python train.py --n_layer=8 --d_model=256 --n_head=2 --n_kv_head=2 --head_dim=128 --d_mlp=1024 --vocab_size=2233 --activation="tanh_gelu" --norm="layernorm" --norm_place="pre" --norm_eps=1e-05 --positions="rope" --rope_base=100000.0 --rope_fraction=0.5 --qk_norm=false --attn_scale=0.0884 --bias="none" --tie_embeddings=false --parallel_block=true --init="trunc" --init_std_qkv=0.0239 --init_std_o=0.0 --init_std_up=0.0239 --init_std_down=0.0 --optimizer="adam_atan2" --lr=0.00135 --lr_mult_qkv=0.4 --lr_mult_o=0.965 --beta1=0.95 --beta2=0.98 --lr_head=0.00567 --grad_clip=0.5 --warmup_steps=314 --schedule="wsd" --decay_fraction=0.91 --decay_shape="sqrt" --final_lr_fraction=0.0 --batch_tokens=16384 --seq_len=128 --doc_mask=true --z_loss=1e-05 --train_tokens=142100000 --steps=8674 --dataset="wikipedia_en"
MLP neurons of a small language model. Each row is named by its layer, matrix (up: input weights) and neuron, and shows model dimensions 16-111. Each number is 128 + 24 x the weight over its row's rms, rounded and kept within 0 to 255. Numbers have three digits each.
Before each neuron's rows, "fires after" lists the tokens most often just before its 100 highest values on Wikipedia text that the model never trained on. A number after a token or word is its count.

fires after: ".\n\n" 23, "\n\n" 16, " the" 11, " W" 10, " |\n\n" 7, ")\n\n" 5
L3.up527:127128120107122061147086101099169089163137148145119091145107116151123115147140154148150136082155091161125129173171157158169126159134105138115102139166129107123148125155138094118139123151097134121128172140142138118122147093144142133130176122124121148131113159108148102120101152090137144141

fires after: " the" 33, " |" 12, "-" 10, " was" 8, " is" 5
L3.up225:109152147095080151163096124150152161130137141126114119118112136148166120117107120114099125101129140084116083086113164105117095090142161113091106113126106151177143090140107129122146130113140156118129129098118108142108144118122153135111195137135113118156094142140117121072132123131132100142

fires after: " on" 22, " the" 10, " " 9, " his" 8, " in" 6, " at" 5
L3.up824:078125123110130112144113135167175106161107115115108106129114134156137119097151117075156099110159109105127107120120118127175084138152148121111163136124136117143098090125125114111192142120109123132138158110093077090139124125102130120118122137131161114134085139064116106118158124103124169115

fires after: " to" 30, " in" 17, " of" 10, " by" 8, " at" 7, " on" 6
L3.up407:097151128125132078148104156105161130155110080112081105115088140142140123120173088114148159082155136129101107144135160143173115137128131103102121126116134129109111105109120157138128113103128126120122133140062148109109112160116128122125148149141125125161104147103109113134156165073141145133

fires after: " the" 41, " his" 24, "'s" 7, " their" 6, " The" 5, " her" 4
L3.up625:150121174115139111174135086097125112175132082127134107131120115162124125057131117122074091114162075184097135126137130134189151099130122115146144112123088118117131106103120110134129159137104106156125165115101113110140148114141174137151145130124130135146127144091129108124141179132136109130

fires after: " =\n\n" 18, " an" 13, " a" 9, "\n\n" 6, "er" 5
L3.up903:126147149127105113157154087102108078144146116120107095081078108154134097116133114135144122113124145136117125096126174112109175101146110143129111140126136124142108139120143139105137174089151161133140148120112107133149121156113123123105113143103117107142118181138135131144123155125164136135

fires after: " was" 44, " is" 9, " been" 7, " became" 4, " the" 4
L3.up552:154146097098093125127082096124122098127100151132093141138124108115138136145124127102107126112160134108172113116125115156119113090129201110100146128114088095104152114118111116169078144146118143176132177113134110117133138105137138139101117156105166148150169157142103185113117148093107159139

fires after: " was" 27, " |" 27, " were" 7, " (" 7
L3.up445:138118122095137105152113142116115107166108125193143092119140159153141105132155110151104146129119149160141080090164141128116151137099115089142106123147124192108121096091124135138131119097102173140166125105153125101124118104121158157088107126112117134152154168139134105086115137116161098168

fires after: "," 24, " was" 22, " is" 11, " were" 7, "it" 4
L3.up529:133171142118079091177113145148098130130066100105133121109148142137161135123103097103160151128151169118138125106098145181101156140136155101113129114121157138130143091135102137163124147089109154095163163141082141105107102076164120099089116114143153127136132091129099148122138148084164153096

fires after: " was" 27, "," 22, " is" 16, " were" 8, " (" 4
L3.up210:170136093103093118154121111113116116136124124131144154151093145127151089120139145099121169118140148157132074106132163138144112121134189147084148149163135161182155124133133129073132136129130153118168143097086126122108109079139118106142132105137144107103124111099144169131151163145155135096

fires after: "-" 20, "," 10, " and" 10, "." 9, " –" 6, " Gen" 5
L3.up34:138135163112142117119102102080139134166123134113089110080151101138107110160124138146157137155147112118103122122136173117147153083119110136105114094116161143119106119131107143134130174126145150126161119121168104120128135145120136104099143165094136165154105110152137140102111140140124124130

fires after: " a" 27, " |" 16, " was" 5, " an" 5, " is" 4, "," 4
L3.up940:111154172067126123159121114121135142132100117094134129141092129166144150120141128161091133128152168129142109145125143161107160116131132078102136160103132117150118066096093101078127195098127160119173122098152141090114130122158131108132135110110146149160127123166091164146132102101103092158

fires after: "|" 42, " a" 8, " first" 6
L3.up829:162166135115127060137129109076130146172128107112126109090128074128159094120135138165112132101131109131107135171151140141148123090109139129145123127125106136127120102095090131157143133132135150103137160080142116101112133147208163166109145124111155140170098132112100108113129130125108143149

fires after: "," 58, " years" 6, " was" 4
L3.up846:102128093112148118168092104154105138176053132125133151173163115124128129179166151122130133150166141109129133096137172129116118116144169120122098138095129151162150110122118118131127168128095134087124183077139148152140089094193131097102162093087179146110105127123129180097135164120138137127

fires after: " is" 34, " a" 11, " was" 7, " first" 6, " =\n\n" 5, " /" 4
L3.up237:103144109110101162166100144109134159120113117120141118150099154132147097159164095132125163121133165123113133136177173148129154129122133142120103077096126109130122066092146136084160110137123183120131129098150117096118135135111154131127175138085126132149114112141139111131141131157095111134

fires after: "-" 20, " (" 16, "==" 14, "C" 5
L3.up284:186087133107112127122122083120135143115126141149116180108116115133166113126172169115131134116153140080075120133107176088135133105091128117118092091077141158163138142112138113135123157097145144125125121076179113121136144099109132147179158143098143171151140138157148131114113160174141112129

fires after: " the" 29, "0" 9, "ical" 7, " e" 5, " The" 4
L3.up70:176141158085116098131102111091149119149177130137106080123116107146142136089123111142150123155124124122128093154120157118192135134142145136152131128110104099121126159104094101173150137160095107147132133103121083121146103119188122145160158119119131158135094173070139119089107149115163140102

fires after: "," 25, " is" 21, " |" 18, ")," 8, " was" 5
L3.up330:140170107111139116170134064124121147136099079141142114117133095138126122124133139106162144121149152117103121126142168147131170157122187130101134113179104152113125111156129121126141138080134159125155182100110108093129110119109112130105137082114125120153121114148137183126129170099138091109

fires after: "." 23, " medal" 9, " T" 8, " =\n\n" 6, ".\n\n" 5, "\n\n" 5
L3.up683:144101133141116123133089097083131094137120098097140095117132101113165095138154180131158113125133120157150122105180198123143157151118146169139116156141113095141140140109114129132094113129134174096148147131096092065136110135131128165102150121121087160122130137134185143148087123103139152109

fires after: " (" 22, "," 21, "|" 8, " place" 4, " Country" 4, "18" 4
L3.up379:131117101119103121152172123094129111095087110161148148143144128162136102119116149131115128098182143121108118098119181144078087063155135131123110126138122167149179104120127125125163124084112200073138168145110158123112102106134110128114138147140127165158122086164117113151141139099141096128

fires after: " in" 21, "0" 16, " of" 11, " New" 8, " the" 5
L3.up596:135138172078129097153139097174173115129152118107120159139121154153138141124099122121112168142153121137116099080141118132182112162157132084112125124127138143108132115168129124138133076094153165112105173137106098116133092078129110103145155109093164158127108132102106114105147136136134137131

fires after: " the" 44, "uc" 5, " A" 4
L3.up501:129119127081108139169117166126137135136128119150124136114129129141131175146152112108132169117161105140151075092120108124150160111142133137111154122134090117113116078137172127108136092133157154138153152076128103100172139114151159159122087133116143138158082145132132117112159138119136125115

fires after: " " 70, " the" 16, " a" 5
L3.up463:128143151093120130124071125157133080171132092091089123142120131146156155122084116100130123065155123120188133107141129159128146129135143123105132115125109064119094079111151112144141100120131102141143127114135102086140126091118122153117105151130173163136122148134073131110166100114132118092

fires after: "." 26, " " 19, " |" 10, ":" 7, " at" 5, "2" 5
L3.up487:134097125133108096109163157148143173118054099127123121106136136109102111117117179115174125138134148112138111121113136161113100146092122119122136104132134144112117135159162093192105151137109112172128149167127107115141141094172088130074189099114161121147138110116168177101110163132131118126

fires after: "." 28, " m" 8, ".\n\n" 7, " A" 6, "-" 5, " M" 4
L3.up672:163140151122112129138125123087143131161142101125066111088069108151082143120178180097140117154174108154125087131116164138100112125101111113095104095147141150148147121099101121115123122122115132093137158081095138100169112138136097154142132110076129126186129140138118189134122137147142126125

fires after: " the" 28, " a" 11, " =\n\n" 6, " United" 5, "," 5, "8" 4
L3.up587:151137167142086140143086053133176108116144138135142109120119134157162093119124131096100145112132174105128094122177143113167126125147175126117145099131128156130186118132170135147141143128121141143133175091067116122128099126138149131131124129133159090114122136091150146120120109104137150125

fires after: " was" 42, " is" 14, " be" 8, " were" 5, " also" 4, " of" 4
L3.up822:170135110086085120167113126156100088120147128142115119107149154154144130136105124113108141152134161119135085150129097143085116111184148118104124132138088203148106103158124132110129144087111133120198125113130089147124099119122143086133140108132139138140108144179145176096131138135125123134

fires after: " " 52, " the" 7, "-" 6, " |" 5, " was" 4, "\n" 4
L3.up590:170135115122100082115142125128109137162122124152103148100097128132129111143108163133151095129137135107143106096102124158126120138128097134117110133097128131101099106109117113193118112162144096108162141134110133151131149105142098137113162120100144161172137122144099212130130152105115139126

fires after: " the" 55, " The" 10
L3.up804:165144153095132111124097137100172123173115092086121122121138151162163150130101116151143137115175086103145116126097145136176139103112143133133137156155055136111154102135121103126124085134111081104131121134130116108131101106168163175099128143161131148121056109115127108084122142091125132126

fires after: "," 31, " was" 17, " is" 9, " " 8, "." 5, " -" 4
L3.up776:130175086115086137154126133161126127115110098140167132104135146136131145127147131070136134146139144098119122112148152148089117143100169141118132084165110164111159146126142099115140092123139134119160143095155097130115127122126142131119119069104134135120109083128131184126118188133166088120

fires after: " (" 40, " was" 8, "," 7, " be" 7, "\n" 5
L3.up932:116139155102119129135070134129101151163084148138140091132143119130157136158141121133109157098140104140125110129133191171092144156114078103120104128078136133180091095111100127163145139113117111099129130143130140121101152109156158143095125106098181135165129132146127146105093156093122094086

fires after: "\n\n" 39, ")\n\n" 7, " |\n\n" 6, " =\n\n" 4
L3.up355:147116098085113146138118106094128127170096099114126157105093110136164092151166085113152156108126112149102080125173147137149133124110145168076103130136085094137163139126138124104105125103128136118101131091142128112093118097133151178130155125151100119145096130114130140139124132114124138140

fires after: "." 31, " the" 25, " The" 7, "," 7
L3.up493:190104180125131153111097105108149087128164089124135123112133114143135099128110141144087156133135130164160103135130136123119140123160161149105106136098136150139154156103119131136144149150153160136130127140071128130136116157159163140116126115146127154110126144098125127101157115140122165108

fires after: " in" 43, " for" 15, " of" 8, " on" 6, "\n" 5
L3.up199:118118169087148115146124140163127124155111118166114129139088116153133109104150137135154172054136121145106129103098127159175131084136099090113120111125132138108138110120105107116135128127165146132068111108100100124145117101101122160144172119090132150109112137106131124128123146104171117121

fires after: " the" 40, " his" 11, " The" 4, " h" 4
L3.up701:158088133108106126134082081101161105115156139084108128130124108175155123130104127103090143128124134129107090094121123129119152105123123117092127163132107139155201132101129128135132116155122117150104143162108091151125127126181142164143103147147126135142119150089124094119128130146106152086

fires after: "," 40, " the" 29, " The" 5
L3.up52:152171155112123104171086131113186086138141118110119129102125143132150157097122107133142128071136145157155099129100153181161113108135151095099145118136160117119126083119119138168140135123088093113132123085067102116100155095129143149142130128157172118165104132107087115108128163108161152110

fires after: "==" 33, "\n\n" 19, "===" 9, "|" 8, ")\n\n" 7, " =\n\n" 6
L3.up154:163129156125126146129136116093090087153151120138105162132117087156108073137125138116096127125148078143125078108149145122131139113112145108114104119116170092152133106100116138148107142123143169130151157103120117096135139122089126160109189098147134150149135140136155119154079142105120095096

fires after: "-" 14, " |" 13, "==" 13, " is" 11, "|" 9, " Total" 7
L3.up516:180137154080127106116144074123141153104121145164138130102112127116126092107159155124092128094149116150101116106084166121128136129128125129139114086116145155106123111116141119171157162125125094128149155128148117128153107108136135151131118130122140124143160134145106155145105186102101087159

fires after: " |" 24, "." 10, "|" 9, "-" 8, ":" 7
L3.up513:128097116081107133143145146118101130134089099113112120117138080157150132104106152146127132110133155157135159113136169128127117074123113092100107115130117119080109090117147121155102141063088118149104151128130106157156123137127096167115116140115134125165137150137166164120142137117133114175

fires after: " was" 48, "-" 6, " been" 4, "ly" 4, " were" 4
L3.up81:144162111112099125142123136074136066130108110165133136099127135131123159144156165107131146137129153112132091115124191150096147150156141159101128138141128198123143096110118075132109148115127126112156119079130123163127123109129130165133119098074102160162163138134172117090108188099113142115

fires after: " the" 74
L3.up597:110138117129133117152106126117174105203126131100077145148142132153182085145117139097123147091168130107145105167141156134110105097116135135087106129160139129154105099138151132151132103134124127129134158121096101084098134075138155167093182096120122107134078114096108136080142124124133156123

fires after: " |" 42, "-" 33, "|" 19
L3.up66:176102127117106079135160103092153115163131106120104101075106134132127121115147193149092118128146099161145108172135151112097153111124109095131123158116171171144098113102071130177152142126117125114141115115166125119125133140152131162106148139143115160164133125158147128098113141131145123161

fires after: " was" 33, "==" 26, " is" 14, " be" 4, " also" 4, " |" 4
L3.up555:148130081131092147111106116120075099124114159144125116084159107166143107150144118138115133141135104148126112152138112120134127147140149105114134097165114139108137071103118155130140132129147169123171160118137078106163126113092135123140108118117124154126154125154118140141122144116119095122

fires after: " the" 35, "," 14, " The" 7
L3.up24:132128093112134057122125105112135106180133087110103128130129099140172129154102096126123145073166140144105085113122135152144100150129142111107133133131101164143127090137136133155123138125116109147153127123077129101095138095141173150094154133139151150135099132114128141099122117119122162141

fires after: "," 14, " is" 13, " Pre" 10, " a" 9, " was" 7, "|" 6
L3.up357:172109161093121085133099145118124159146089112173090140132089118134157095130141134114135122078160125179133092107114133117124142105154137126098108088120127119148151097114134127128169139087119137164137134158133114123114101094127091117121136147130158155165150126213092150116164173104132148107

fires after: "\n" 55, "-" 7, ")\n" 5, " " 4
L3.up256:119086109089109118151113101156117125112124124142132152101081120121087130121130155139145143132160106166118104133126168130161188121133161151100100129097128155098100106120105117132125127111113134150137123116171123104169115133152147140109133090136141141170144109121135152092139180136181127142